{
  "n_layer": 11,
  "d_model": 224,
  "activation": "swiglu",
  "norm_place": "pre",
  "parallel_block": false
}
MLP neurons of a small language model. Each row is named by its layer, matrix (gate and up: input weights) and neuron, and shows model dimensions 16-143. Each number is 128 + 32 x the weight over its row's rms, rounded and kept within 0 to 255. Numbers have three digits each. A neuron's up and down rows have the sign that makes its largest values positive.
Before each neuron's rows, "fires after" lists the tokens most often just before its 100 highest values on Wikipedia text that the model never trained on. A number after a token or word is its count.

fires after: " |" 17, "." 13, " (" 6, "-" 6, "\n\n" 5, " comm" 4
L4.gate373:100138036125130152160174118129107176186054192115106148096125133068191069135173112144097120098123097150148103122076190096175142093125151142133090153102129171148087103155081050121088124112150140118143184168095154161075119154117105129121068176132148097149043082087089103081078078182071114153129110129080052158114123115160124209135185095125119118138101083110155134088086064103189102132157
L4.up373:164134197159103194095100140144129121113108080149158106118100168119136090135165106134208136158123137104189090086089124171076161165117120083133062050100104099116130154140157159128089118096099169059116132151128087134156120097149088141151216099132097079092065125137144142126105109164170083176133092148129131140085090120186099168179138092140148119084104130150206135135113126099172080092124

fires after: "E" 19, "R" 13, "A" 9, " R" 9, "D" 8, " U" 8
L6.gate421:094129117095072108173118091158040155081067122111151109159150129086162141115089124150160157116110116135147100159190099060210154096107166081115093184150101127180081157123085183135134105120115069153150113167087092083117198196133130199137131146102143132146132125115097139089077098084121153140132145095071097099130190138106075152121157139162149118097173127085153099171095118111089100081131
L6.up421:125113129114148126122071136101107127088086149094143128153087147134144068102194171173152160118112168091123084153116132135120155137107103106142151118161079144134064147126107134116148123196180139136136115137143133153181158150084129143158133114116106058119138185090169154099155157071135146115170130067126138146159165115160114179093136126086127152132134158091214107178081121099160055094150

fires after: " t" 21, " T" 16, " the" 10, " p" 9, "T" 5
L6.gate114:122106145166139151131115132180083143107142124154139066117132183146099111166120172126121138121120117125167142157152121101100142167190114111174083147117068136133136107149144120108176145105118124125079116087167098104087090181157168102159192145137103167131117129125126103158116145115153114081097099080122132110211124126097097075137043102116084148124124114101138137184152175101126159124193
L6.up114:103105168103078168117113107078146156093170123128100175046110105129182181151146147146131133154148119124097068143118160137126090096073053105133129115169132131121103085073139147124120097123152156086150167130127166173122156157118133106176113112079183091109089123075075159111169088148080142172175101099155126190161101118169134160167120102141046112114111158103141187130102143068113151131112

fires after: "\n\n" 32, ")" 10, ")\n\n" 9, " a" 5, " to" 4, " the" 4
L3.gate313:095110151057156106125141112174133116174153066168152140092144098135139092176215121097178125170119105188140133078151175144159152147124122136106110132123096090122145136119131093160103105091112090115142111101141114127112083124110119170146138171139147145108142148126108100124157092176076183154103188109089118093149131168124102172122142125127135119133132135141074167045118136057076141177187
L3.up313:132160129142158141136170115107156132120109177203140076134131130164147171102119143109093133135135138119139203094160079156107055115063201168146164115170113183053099102139115084113142133091113147160147138128147080114141097140086115099111118150149198129145195138149118189128117140096096157088105126097158172112133074114128128162113140139175103134159165168125128149150122133120134128144078

fires after: " |" 46, " m" 13, " M" 7
L6.gate566:123166127168129126137107155140093151150172168175145101138110100067120106115083108117163157119118080155126098099165115110141152114102170101139103148140118155164102135094110181150148161159097114145194131106113097129097106107181188077109170108084104108135111093075159143052137081188109155104144094067137177133114103123143115105148166133153125136108130069135106153161110103171127149152140
L6.up566:135084098104069112125125142144118139167078089103090148117140096141161111133135102215118148090090160083158124129110046156086144181122106145123192107086081072099153079141144206082147154091129113077161113155119112161133158198156149155129181153158116108147100161157185098129112063114146099150124131171152119136163088157094157186084116110132115150098128078098116131087144146073094168139106

fires after: " " 42, "–" 27, " (" 15, "-" 4
L8.gate572:205131136066112144152157101134059133131137077129115149164186147168168108163169111100152159140164184140104109111098135085144109122098106186108144111156161105124146130138131136087161154161182157137126168118112114155140100151127139097136076080090148114135129108111185116074129158078061093138160113093134108150142149117123157147152088156133116120159093107071105187148125111136116078124157
L8.up572:112159141121144137153132134124167140147101170104098194088144094164146085096058179104165140114136117081131112175136140119119114056131132087149093148154184133112070154153137123160084148131103099109108093138136067097157124117149121127088092111189128140155131157117134127108104207098112083158143191127171112154186095123117200159132117135109179132106178167099142121093145130140112121166113

fires after: " b" 15, " K" 14, " B" 14, "W" 8, " D" 6
L6.gate506:168142056111116148124156159138076069113079108162138121160090150154120086162126118126068128142080144078157113100171135189136112154077119101167184142183137097114097126148112155100103139090123142105082157102166125139120114102101118118112166151084146139145144154103163136046146057129137149054173159164120084125181154143116158133198088078133104127137151131061132074067094129117102133142095
L6.up506:094147079131168172095112145185135094144138105088085111164058133156149105169106136143127076084127154159088082143112162091146121122188067087164154144149146145160107085142083154107159138220135158150139106169123080139186138181124164181131168189097107124212117151121093210087158131122159126147105133204168136119084119095118156140099110143131161131189177122149159136145138059099126140113062

fires after: " A" 15, " E" 13, " H" 9, " F" 9, "A" 8, " the" 7
L6.gate80:132082139136097094053134131108097105078114112155130076151137118163106112156151157131131108170148098128135108107129133151171100135194101062158089133143124160093056173130151195109144117138109087111174123081069058129171104205108127130141119132143110133094178144124112183097104134114141123111129104180094095126174148104122105166093147187064117131174176135147133105164137065133096145135107
L6.up80:147096109142143099094146139023135136126074154139122116104124111116131151136141140125097141116128104162105156079119116162170117081104154138175164103156077106091078096121143165098082117116158161211102099199148108187116114133126125119156096138164151120121096110120111115151096127138126148091099118115102100190082102151144090154174090083154141147161192138149148100109152136161114130147191

fires after: "." 21, "W" 17, " B" 15, " W" 6, "," 5, "B" 5
L6.gate194:138084099146172145070080147131154128086161065113100100166143102076101155159155170197129178137132037136176184188120091096042146127132151083138106130156080165134087156120078150123144105137094141126125174101118193144141154084077139081092135105144077164169112111112168173094156116109082166096139159152082128114149137143144132179106175094138101110131147145124157125120081123093136169089119
L6.up194:126109106059121086142115109128122157124178091087135132174115156129103115162156146140131150137146158090118067102153128151137150113103189124152201135132134178137076109199085106136088144108144131126131131108129089091137140084135096076101091119029189144098146116131090141092193089165137104116137113090128097111134081138170166134122180149062144120107170123134047082104131139082153108106123

fires after: "|" 18, " (" 10, ")" 9, "-" 8, ":" 7, "n" 6
L6.gate77:129177112156164126090181107143109105121072163195162120145150141092068098219144102175136105093182110088117134156123104126156160149114130145160109115161119130095132132110161089103124183116209131166129149175087085137138138213118185075077117116037135129094117123081172130131080134081122123071075137170114108125156139135159092176122095092132101110116146147162121092105112107174055118091176
L6.up77:171123056121056114135149118146190159139130169101095130147133128123123125181117108111117138135097128157109157157114141081186157111124182132140080103137186125103099160135164107161191136140095093160127069069119105129066068181135184120102108163129103111136140115107115145137146079112119081104107151118106074077252086129166135116171046122149150114131121070192099174128093137114091167126144

fires after: " |" 15, " American" 13, " an" 8, " German" 7, " British" 7
L6.gate322:118064153157130090102126157178131124172108150135096111170185107157108092078133081149101192153119133135137135149141092088099119177128176068170063152126096136081141163029116134191198148151137065145144056159109121130124143135162159133092099120101166169111141139120156100188112140143136152077094136137170151073187123145149131168087087093131141139077093081155093162155133080106137181096101
L6.up322:118071085165135064114123162115121134137093091138113113153130149172129141117167110150148108174107138145158156085117097121078132183185171088137140153181114104128117119077166117098133126111121115112169143163073075144075128133168166159111113127102161138080167131113153102127121192140136143067166146178136148131080158155187083194091074119173128076084091074141102180132060085141147137123146

fires after: " E" 20, "E" 11, "D" 9, " D" 8, " Pro" 6, "er" 4
L6.gate405:156062075166147135127105143128106125135158073114121154132139121110204149135158147156133147170144105125114096113196110156115119071111184118158114191121070165100118178135131169108126135153161136171176070113166158135140119198145201169130146136108146159104205143116128092081141164128127207073111091122067077140052125133194115131115101073175116185125109100212143124177116168166129115101074
L6.up405:081111126145074081123145125117096153070078138169128160110115086157142137156053070119177142118117112175186156189136170101212114127135123122136182159127140122121139110158135176150088119147085155126127158134116135098112112158056156092131095141095122115129150057119147155134110154131188082100140115151113095146146131130118151144122109151140100140117128098135149133137115154131063092102154

fires after: " K" 45, " Q" 12, "M" 9, " T" 7, "W" 7, "K" 5
L6.gate31:119121099098145180124118118127101124128152192144132163109148195141161126142142125147121092085111150100128085104146106141109108130137093104119102121123067141159096132120072103134107140113127097148109092104133149185106107132106127121149119144105141101115083187119115164087114147132162121075202150112110109130136141172101130110122092066121137143162135136087107094101148056129129146125081
L6.up31:127137079094091113137113152216140073068138120132139082159095072116145115101108111161131200181122174108080098101125147102140114165130121111117166087136138100091092131150133118111167069204068120189108100136083150131086177193124173163158166084119109170138158129126101174102164114119122128121153067059134118184106130115143131189121225120141124108123112136112114157172148146110115105111120

fires after: "|" 34, " |" 20, "AR" 9, "." 5
L3.gate535:123141098159145123109155168154024100173136144147175157092186158100161128135093149094145135187111206095160111143075105108154174094157074102182109135124092128113160160097100140118086144130085171141067138128142176180104111162085135168150115116090088130160128144168123120129154108158092133194120216152169160145105109159123081142115102118108137164107123080127171113170110135136176154102108
L3.up535:154154145114144121117137126140133098138157083149148154107149179112130162097150128153110143179150118103115093105185089151067106150175145111108169134067174126119107081100127131116159133121120115132097081176166145165118112163118116165155125124088096160143124139139134133082115107085125114060139103164131187088122079146060110111101122113122154154115087099166079153098185160137172092133136

fires after: " the" 50, " The" 14, " comp" 5, " r" 4
L8.gate179:136130092175130071150162171163126095109118114221110082146078109107069142137165106140163120173126114124109177132116161089124137126099083161113163153172146116179200143125135113091074115094050116091141122153129122127105142144144151187134152022118092149166165170151141104138123150111150160082195152148140153113100097142114112213072191152177101085166127105144180106138172096118099126145143
L8.up179:109105145176060098129152134083177119125181142109142146109099139166124149100098104161079094091130125114120105185168130114135144106107131050203158132203079122103122112174133080147140133132121138140106158164146120092143173124122140130175106092142163178187088169143107141107187152141149136068153054187153177144067135137097081131083156195116099118096185137154107137096103150085066085126103

fires after: " T" 37, " t" 27, "T" 9, " Sh" 5, " sh" 4
L6.gate453:156112175140135166123117177127111115102141079111155138108135073146120145094101117113126125135214132069139195088187150120073139075139082054171073191119147128137094187194089144104176158156099130142180116093128093105168134110127109131145134167111048144168109150108127139185161163154134168116122069130156116132184174129156150171135145148139115163195114138099159122146135118095080168119125
L6.up453:103142081126143157064164148105133177093123147106134104152169070093177182151159157221057152200108136139095151087062138115180087169091112139158105096086123119138122177099106171156127128096142111118095138131112112103089117159073156166155118077189111165142188163133129131135153149076137074127152136118114078209113099082138190110165104147132123122134127119135158131138119143124114162142211

fires after: " as" 22, " comp" 11, " s" 9, " S" 6, " A" 6
L8.gate242:145079142184171112134167082153131159122147144117110067145110133077104188162068134113112172191159179113108138134111142091110118189122144130175042160101098117164116186131183099102188131098130110131095068154074184090166125102140140118151169140090158199165153077108160082151083086143098133105091117115140122104108112072160075115119105172112123108138150142150120094097140099055100149193146
L8.up242:141156104117119144138119107102115125158105149099130127170158113114132169159122119133129115117168164078100186158101114162085102121147174173085115139174132098112124130123162100135083058111107134127097058151120123132098096149090083195111143154148154167144102093095173111121092196107037185124115159100140137093163112155186146124133167146151107162139137156194174143189124140142159159174131

fires after: " " 46, ")" 6, "1" 5
L3.gate414:090175112105133142150161138146148153143119116176174098177167131104106150108132126136192180113116111132169133139143152180134175144137100146128117163150125112163122129172127118117142147147159168173092139110117127094127104044164152147118143186130126073159142140130104184133094119198124202085138115118121128079080145093148148191075117072163145166101060123090102073098127142183154137157127
L3.up414:157165139161127145113188127117134136105149102150142088144181132119112140130130124119099105161134153111113125118160145181173145133130145125163150148132124119059116116172072125163164135132103088083102070147143052157124175136111148136095095080153084094087099142124096102104093174106171152198046083120140097160150146086135213099126143111157180078114091077236183156112135119141126040163078

fires after: " r" 14, " R" 12, "R" 8, " l" 7, " br" 7, " Sl" 5
L6.gate89:104134112118138164114108157176151150128146147106145144058152157157106132171142144106134081160111130105170146150104193158123125117140170108162109140142146113124081089134105152153108128138193109140068080130143132123131115159092160115063184171112106217110097113141124125077158131177099122154054174172069096075093072137174119095101209119093092143138204097156135145112185144116105136074146
L6.up89:118098090124143095082124169066143063110118150107162090153120088068091122128102141129195101110132106127174154167197080159160130129125116129158120145133111094111169109118099147147152146145114166116140187140071131144172104176133117104111110128109106151142099109144129099128163137153103166115140161164088149163122116077139129189133115125067097202100126133090120110149097139157100089117112

fires after: "." 40, ".\n\n" 17, "-" 5, ")." 4
L3.gate494:108133146121118125135109127084165118132130156159148127073141122091099159112129106193131141143107114127109154148075121113163098082142157097178156123107138075091051212095139139102163118134164208094122127151138163144132191096095104136152123103090113152106071066126118109092199114142137181195092118156187116146093164165141114163101255075100101124136119115162116176152107110130144178120176
L3.up494:133167159050112167190172135130175132109160118150156144165127126140136204130134072102166126157153154195156170091126124112127124113131152086121105134138075075080103129167151154174173114109133127098113062096130123179092088127149103115115213146124169141146047178127095165153080156173091106197170143095111089113167132111221127071090069131159126109098130114112180140175137106112122087111118

fires after: " sp" 16, " b" 9, " B" 8, " n" 7, "B" 6, " s" 6
L6.gate369:164116119142184068125107102170128158090138097124091121082103112135138112123153160140128122180118103117097159107168129099113129160092117140170179112156128149089176148131156106129130156117142099077132166111128134103086064169094095156115102117161092161085137141129169129195139164175094114091097131193140147146149235079060083173196126100078187146129153157099131109153141145143179112140082
L6.up369:100114188080116114134127131164112132188086138102167034136083126128129120180152140167167124085075117090086154123151160126121134144118135144149182174130112132151118116202113136104141150130152125144109137122091116129134109163145197149138178068045083150177160138123095144158184129135169116195167165115112125130124143144138135149138147147120166149164084197149102128151153138196085192127180

fires after: "," 68, ";" 7, ")," 5, " to" 5, " B" 4
L6.gate568:127161073119105184177173218123114130066183154104130102106100102101136129129100145090130120116175108122137097062214118131129155096152147082160155136190122164136126103133121105128078166149101112103121151142119151097129111130088157103136217109157138163140055174145146143120086138156162164078145173142090127114159183151164090122132144137138120156156176099161199180080118067068157081163170
L6.up568:121157128158142168106124136141065122089108121070171139128163195136097079174157085106151124054154105138125109140104089146140191150101143177160157147120071124089164122149111158174095174116163127105201075128112095106164129118133163086107155085146161141147093154103149139141097118117125160078151167149082199167071164094095144091142049169127164161130104131148157108108098194096129162148087

fires after: " L" 28, ";" 9, " Al" 9, "L" 8, " l" 7, "\n\n" 6
L6.gate172:155095092088107098137101158174084144130113164171153090057158101125073104180096087141139179103158089110160131153107113132117180138109180146088082145145117154082134103112120140097155112099126132168192148127100097104065103137088203115046140128122123154072211112133178118060131145072100130177087144136129160096114122127125127172090117178105100138096120109105107197107132101136164170122174
L6.up172:118128137165143132123124103096145135082128165089180132107171144092113162119139145127097121121086171106102095108173207133137091057130099145089115142172122182157110137206090117140103095197080191076110103149114126077190168093110144062135086122167091104127127169154149103170132128109156112159098111118131132165147106132077101132152120098117097100118121147087109106097134081113062193061155

fires after: " Le" 15, "le" 10, " E" 8, " se" 8, " e" 6, " Se" 5
L6.gate461:134075205095157127126123118119099167117059087118196184133161124090177116107123156157126110135063074184186060105085141126129182164093098132147126138103155128099086160082127197103106162076127140141117117104134127105039162091131150163109144115165098150144169093104148142098128165100083107119183148133149160099150123124114134131109115139151151118113139140141190111151178133158123176089179
L6.up461:121116166182095140133149099099131130077123057136147170178135085080179129107111068136162116123160125120139164164178132137169123106115195063149084125096114133085154141089077142130134091137136143151156113109110213103144167106154107201166154123132087134132153143145206132123093138132101130120101138174115113140111129126162114136155154131078122175115144118100114048148166165095138164076157

fires after: " |" 24, "|" 10, "2" 4, "4" 4, "8" 4, "5" 4
L3.gate43:158137201112161147173148127151103107135104158130101199114114115095130045135117202054120170180122098132082088171158140111145144064159114094157151089122162127108111130117143112128163143146158143155160091139153151091112153116148157121133099120138104102160117218103120076157123112213131156076109123136125103159147088139115099112068085136086137122153140155077131118166108110103117190141187
L3.up43:192110183174163155149109146177066132132149145077119130191116149099057119100142185109143165114116159124073124090182108143172132121105093126159140136086135112127129155102103161165136146085159142085119089150137113195102138075160097057074123161123125122086089136096111160176115139118099177136143119068105142136090144195107083092081074155145094188113125148158149089140091152155092142152067

fires after: "R" 22, "E" 17, " E" 13, " R" 11, " J" 6
L6.gate108:173129017084062133159116180095158109155101102113138122160153060176149121159189141147100141093129158131120124121194068140113123107137146136213124170184137136141135167114128149139128116176188115170158072131103138118145120134156092118113129097144117142161099142127139135105128112121151186079120151139102147109162185145088159136115167115166120147124181109124135140156168108111134112109142
L6.up108:129117134082141096095076199109135126113114134133149101136158152102081095097147171101205140173074108050122113168159200113199129130133171109149114143118101117126070150162119177129118147126134101128104152173169098138122163087102152122111085159072183175121104153153157126128139153170078139118139127128146101165110149141151152172154118161085183140107104119169132115123115148140044117112125

fires after: " |" 26, "|" 13, " G" 12, "-" 11, "al" 6, " V" 4
L3.gate99:151128155133118138117088152174115170167140162155148194157143142162063152143201169161141135127158169122158120143169134152132125155166143104148150174152154157112111090095083092093143181155088136144111105187113137168164141116128151115120116157187093091100100097135118086170114164145097104151124082090149096151145093201096137070075109150151157104067122137146223121145157116137086131110146
L3.up99:076065128069158088122126126124134145115147212101115074133186161109132169115170105108146189131131150115169146127115189164138149153080152133134095149101194119125154083135173057127101155138146122131150070180155118142213101147174069132165166148108145141087116095121138136118115086164111122135063113113200194119130138203154137134163177073170144087151025152120111151103181139099162148120181

fires after: " of" 14, " the" 12, " old" 8, " young" 6, " small" 6, " each" 6
L6.gate99:086180121113158163076157199157127069149086110109124064103118180138091101192149139106100068144112145132158153092094122139100164131143132141123154131146131125107063120126136147135138088112118058154167158129124120140114070074130152114115140154119132131043136096110183164105042137140167119162114153134110136085099137153147132121131166172151151100129133091154169111171190068110154138160105
L6.up99:075125153188138098175182121103083113137136101132105119047152144151160090123171156170142087108112184176104094068110151126114149113150129139171066143156066164116169157122125119123213116105109130161165118111119133163187164120161121189154091149103128110166103132080131179088141151125133156095080110100070118141146112137129129093175149122111105145144140107056138131143099119134100125162132

fires after: " " 49, " T" 5, " Y" 5, " fl" 4
L3.gate435:132060117147141065053085132140087104078075087158152168164147162128112141149134148142090091124154187127125152147118131125179189108195139176137098135083174141082161140113132195123163131095068132152182128161206217153111128142123111098118178169184132165117082055131110134177125124113129150133149154152096129134109126169107113095170080115151074124174084144150128160130114118138166142188157
L3.up435:070148117119107084197108085113108185113137133109091091136110125136156104159088124122102119074153150092137106177126116159177131124144153165094108160116083118101141076114176084169125128178101184156157097143129155103151136102129149084129127116160151139138077120132107204112141066049062098145107141166112113139110097098146126140156131118131122095155147136148113121099156149133151185126126

fires after: "ra" 12, "le" 12, " se" 12, " Le" 8, " he" 6, " de" 5
L6.gate33:112156089125168140167149108084092094127161175176122149064140124162177162138145131161158147116108131179158159054150103133119154128078085087142121138091118131134083119137149118156100120081137127150187126120170129110116163144126083144104160101114101086115117155119179114093153122130142158133119137124139121118139166195114133078107085131159153176097119153099112119128142158140130156091123
L6.up33:113115096174116124114104058071175144108108090114146099181129142146119139146108155095121144143169076133147088119153191162119121200137177133120093107108133162123079140097099164113097157122068121113171152123118111084118135080095101124151169106146180072165127154122090146114110150161095083157096041170122091161100107143143121104116190128105126180176064139096152092107201167113075136145173

fires after: " L" 12, " Sl" 10, " l" 9, "r" 9, " br" 8, " /" 5
L6.gate351:146176106193132091161083080122115115125163111109136113104126164055080102134086126121187118109163123155151149159139126174168147132110184197078126178125070088123127108108141143125131142101125098114160178103132164131170166143096163092143153047118096057124179137137140123048185138110104144165096126185140161116123099139131121178128173079098100108108106131130131090064139151115085139121118
L6.up351:144171157079198128149112091204109159124165137102215148074122088144115149096083128104139137074176086120159116157087136079105171078063144105179163144097117093086099148183063142167104129135138125123120177114170156098143088137125111063122078127112111135149168136156117138155159154182115108128161148126116183120135089125134111183157118100095154147134151109181139126099161068132105099096175

fires after: " " 22, " the" 16, " A" 9, " comp" 7, " p" 5, " (" 4
L6.gate76:160115067103141120181129101079124158112087069131126152059120093104105138140119085151169118167135147184136124169126169150161136100104087137145118092087126092096109174125113089096082093059129125127142116113135114102117157070093076107127138112114111190180159117116175136103135157131104100194147168157109146097130159100147097141086081095176066163151197080127126118119084121146085133177140
L6.up76:123117157105129212134146085073129146196136091146133162110134086158119133071136115139136135090117132159124146203092093148029114157102144106135093152130092137104130095162128139167161137134158094157072096127135107126156137142121161140152185171193082188122120096105120112152119093141047118101100120158149134082134164150174142170148113149146160139151127101104167124124119102114153088188182

fires after: " re" 18, " be" 9, "re" 7, " e" 7, " %" 7, " is" 5
L6.gate333:109059108172092123165172108067144139073136207141155130095110205164163124126114080133105104136069132100130197117126171128144140120148132130113148165074185114122159109125142083102109158050110176178158114080154147112139135140095145116119142167133123128157156097098136147121061098136100116169123162195119094162205084157175072100135144153104108191166106137131092139091140107122113106110088
L6.up333:147096168160124082072100105169070109128097128105132145106095105199106174166149144128107162093152073203102117143110167126132132126124073157147157106089084073097108122118138076106157097105157107134161143076165147118133148119082147152142147096198162097136121155131144086133137111084092202135156104119134055186109096082155156083141111146090179179121174071121144119190112219158123097088163

fires after: " (" 37, " |" 18, " the" 6, " similar" 4
L4.gate12:142105101157143193110093148166081074121101175104128196077113150114175094099145093110086112110097098137096129112094112130150170117131166146118140138058104132138095126162128126145111131118129098166114149138141133094121115056170194163097148117097093098125072075153155109154108122175092116117160112164052074061129124115175136197106169105132126115104126134114083101162092115098122091082120
L4.up12:105102126095147162087173079143103119159113125146143091092102151094118112120137120078128127117097119061121132105125133173153136111121103104102126156138110090223076106070169083105115116197116147101142147162085103079056118132185152063099216170140163134152098161129164110151166100101119108193100103189113141209112086098092183057177144163102204136120148172198149114116148165101112097177121

fires after: " " 49, " t" 5, " Dec" 4, " Par" 4, " v" 4
L6.gate100:127184196130149188129133096174099153064186108167151160100149155110103060134128127129189125107124106088173155130157185110184147151107117108188154146136155114114136107171072099130096097126149177218156192092088167084151117140176139102121108072101111159091195084119136115134126115119093102100126160169139157176167072075116124115103103123120084095160150138150161072094089087140094155109132
L6.up100:131138174173060137138123158100084158159194120114141188088142099104172112143120152117120184131142132183080114137172130100140162097112025185149180059182121148162102123167120112132133166100131110068130104124158160132148145135102116174121158097137100151145109141134118092200135139122142168118068104102162211133138149107089174157089180174085139128172174189065116099163127148148136113073120

fires after: " M" 14, " a" 12, " A" 10, " m" 5, " P" 5, " Ma" 5
L8.gate54:087165133162158100109098133118094143181096118108113100156134126089127132156155141153184134165127167178092179131138116058158145127115097094144172189100070111119139115095123122116099170141108155063157179098130147122060097093148117127114134113089152095069114097151156152109073180151129161083190129145044113107114182108152129150185086109146131204103139105145141126108123054144147168186156
L8.up54:072075187089108125148152122180128134109071130132123121123111082115156144076152122090164212136070141167139067139092095112068138120129097104150141142119117103124124117162082156098129140173082093085149151046135105116124134149114135163123163187185137148118133117146129141146124097146178053136068098133091047190192138111099087145109124151145156190045084091091115146129134126133109126132099

fires after: " E" 23, "I" 15, "." 13, " S" 8, "A" 6
L6.gate171:173064112098182086112153155082063125093061107116072122154136152158106115112178079122139143125086067180145085089116116122102101201132145117173055133131106140132124167099141123145144186101115094168178172072099142137165141138079159070144090154097072147141136125109220134113141125147106137066111165134122033120136163181133120223167073079114163119114141122123116130121147146131117152101123
L6.up171:168106108137111142100156201192100079148144163134127145135141106134114098087106157132165107117126105125111145166162100154164146148137168089150132174201179152144100151098113090142102115157077107182086136151062169137153179118111198180131080117135056094124145174150106160059126122152108087139145147176129114121135160150122115151178110078140151105110116101120137118108128105138133144148177

fires after: "–" 67, "-" 14, " ass" 6, " cons" 5
L6.gate499:110094146111145153156063064144080121108097083153137159057112129146123145090124117103115116095176071151110147091169129148176146100149143128183116179138127121022059124118181092107131100132150147176126100121116083161158130133144159095066147143117121131144054125124139118157113144082032133113097125181107112055143109168110111122085098076171123127123098161123161122131114152193128185134074
L6.up499:090152051110138145110135125139087123119173163166144163156118109151111087109154127070141112088104118127110128061115103164143097099121173109178099159176152188167138131111131155158112123148113095137152148135109079099194126096097129113114070156102130126088083085139121130085119167105140144193116149157104136135096160124117191104117111110143153163127131137160123146118196136158139127062077

fires after: " the" 59, " |" 12, " The" 7
L6.gate306:106078134132129053147153164201089093136110137160163124085101184072148140119160111121168074154115115071105102094067181153184182123135130140111100096146188161136062141132108127141123108165140127099071116103081130133155163073066183139147148134116126167092138201142106134118129128127089100141119184184189145105188153098095093127169126120114127090128144141128131135141108140075110192156114
L6.up306:093075145101111112164103109081099200110132077213136116098138183137119168107170125124120103123150187130129133118152076121094148111156153091149082102171110155069141085109166124120146106087151146191176116164138082149075065123091143141124125086170138162142120157138180163156083155135170131126085125141115219087110168119183096130073146139109135159157145164103141159172146141144121098106158

fires after: " " 45, " the" 6, " T" 5
L4.gate491:087055132153126172109180154169156120091104117111169127087105156048087096129115206180164156150184181133171139134063132165137164110187100189157113125134070169113149130067109164087150193175137123145157182089124165153101178150183126077148112150155149132090129114125112118146139103165146111126133150096132102109092146162112128126127097084145153177101067082135117122127152133129143128133142
L4.up491:078019081204059091078131176179127082109098149075156162105108073097109125126132161114139080184139129151112200110122062148169152129113152176130102091110124106134164106130068139119099115131177143112142214150103099112147132161167091074164151158116171123087084189144160101129135137114139055121139186135177102129096144212148148171161134116109175170118118116155151088098092123167113153090100

fires after: " |" 48, "ian" 5
L4.gate182:161083125134095138122097152140116120146121147083152116151199151115133105157077147100101097132132130109059147104191166175070114151140156157183191106107093141140112098103072088119126108144115079139182144120153111160170167096190142121116096134156065123101152148119147100118116116105182159150146094124164124091092160149121105110135154083147150145138136130153133128216120111083139195161082
L4.up182:122095106126073090135117185142171097131132156106098134154148087143151090148101119021123093115127131109127151100164106152104116146120183153182171135089110170169083117107095098134136107105158102092153117089118103192123147124175089128121136165155142137155136183150083033132102173098109101086143048104134144149106166163150109106140154078127168102130123133152161127139094126095113147181132

fires after: "," 28, "." 22, "-" 7
L6.gate15:100103114079149150182176124151147140102171120117157190144133138104112062159101132116126137136148084128153104076164109151105186139167110076118110133191147185146060107072133134103089085159124122116167166042062164071111121156128154149119162121134084086135136166144099112136092061127147095098143093154076176125188139173181139098140130065127157147100074097125134020173085125160119141113116
L6.up15:095132170045136101156123158055155132107134092148114090098133120123078121198145097071075106089137071096097154097059101133075143131114145106138159074203149130131087091170131155126150123132099145120132159120105145103181106160098125115139074191130146133118086117119137117111157124138156213151072089086111164163121153145082201147180157158142126125136124145130069102135069112132146125099074

fires after: " " 59, "e" 5, " e" 4
L6.gate32:138124153156154152140155156118100122106135147081116104108135197106113132116174095116157152142112129105208132124135109129151148095100129127199100193130137186101162156141150088130154160144108118179143123087201208061152124089151110113133166122126145101135144177117123096161092107135133124122078138166133071123158113159167095153114120103096117129145159122126129073118090140161203149169154
L6.up32:110081180192066112098199148076184114135157143093098156122114115115112043107146113137116126127167124133120118136176129128119120150117160152146150123131145115095077130098157165183129085170167156126097168083124124148138121115135105060152128135153135069109139145166126065132159152102123152167079080159158156157151089128129130110178127174103131091185162138123077104115092174146082094159208

fires after: "20" 42, " " 34, " (" 5
L3.gate15:180110090126130184147133134114062099091075127191129197167129134179089133144152139082108150122148218164133136125129119152128138110197098164185106096151152145112084125090132055088143118064118110104151121136107174101141130180118124068109144160100123136154111105121095161102105011103117120134104137156106191082116092130121157120098159076185077159125086151137156122148104178138107121070148
L3.up15:155097119145107142126188099122105145102058139171133155138127164200145148118088073080116167175122175134072131156116180201088153101153127182155106101175132201140083123083137150106164115054132160116077147145073124079073112146127110150078143112122080154095150117161107184094120159109092117130131091113090149151084042101127162147089126132125123103131121152092142095167183176151128136095174

fires after: " t" 38, " T" 17, " P" 7, "-t" 5, " to" 4
L6.gate9:115106166154099176142193141115128104105117084122066135092145197121158140147200113176113118102131165123128079138055154113151140109141110137164077153164116114140116184112116059103108152184129124137077145098124140138111155116131159143139159189174098158149136132135062138155139198069124141119044108080184105166144128072121064153129108149156096160144165099157157172134118186095095163153121
L6.up9:162145024170063113076146154187120124092110136111126110173142114189169211094169134140157121129114152127143133084089126144186121199126149111129042163121131085161151162129140147092093078097087122116151155137100127113113138138105108116185139134143134092144117147132159116130115150124075104127109055129206133119122195170171130170089131161170136183126134147171162088128149146113099094149095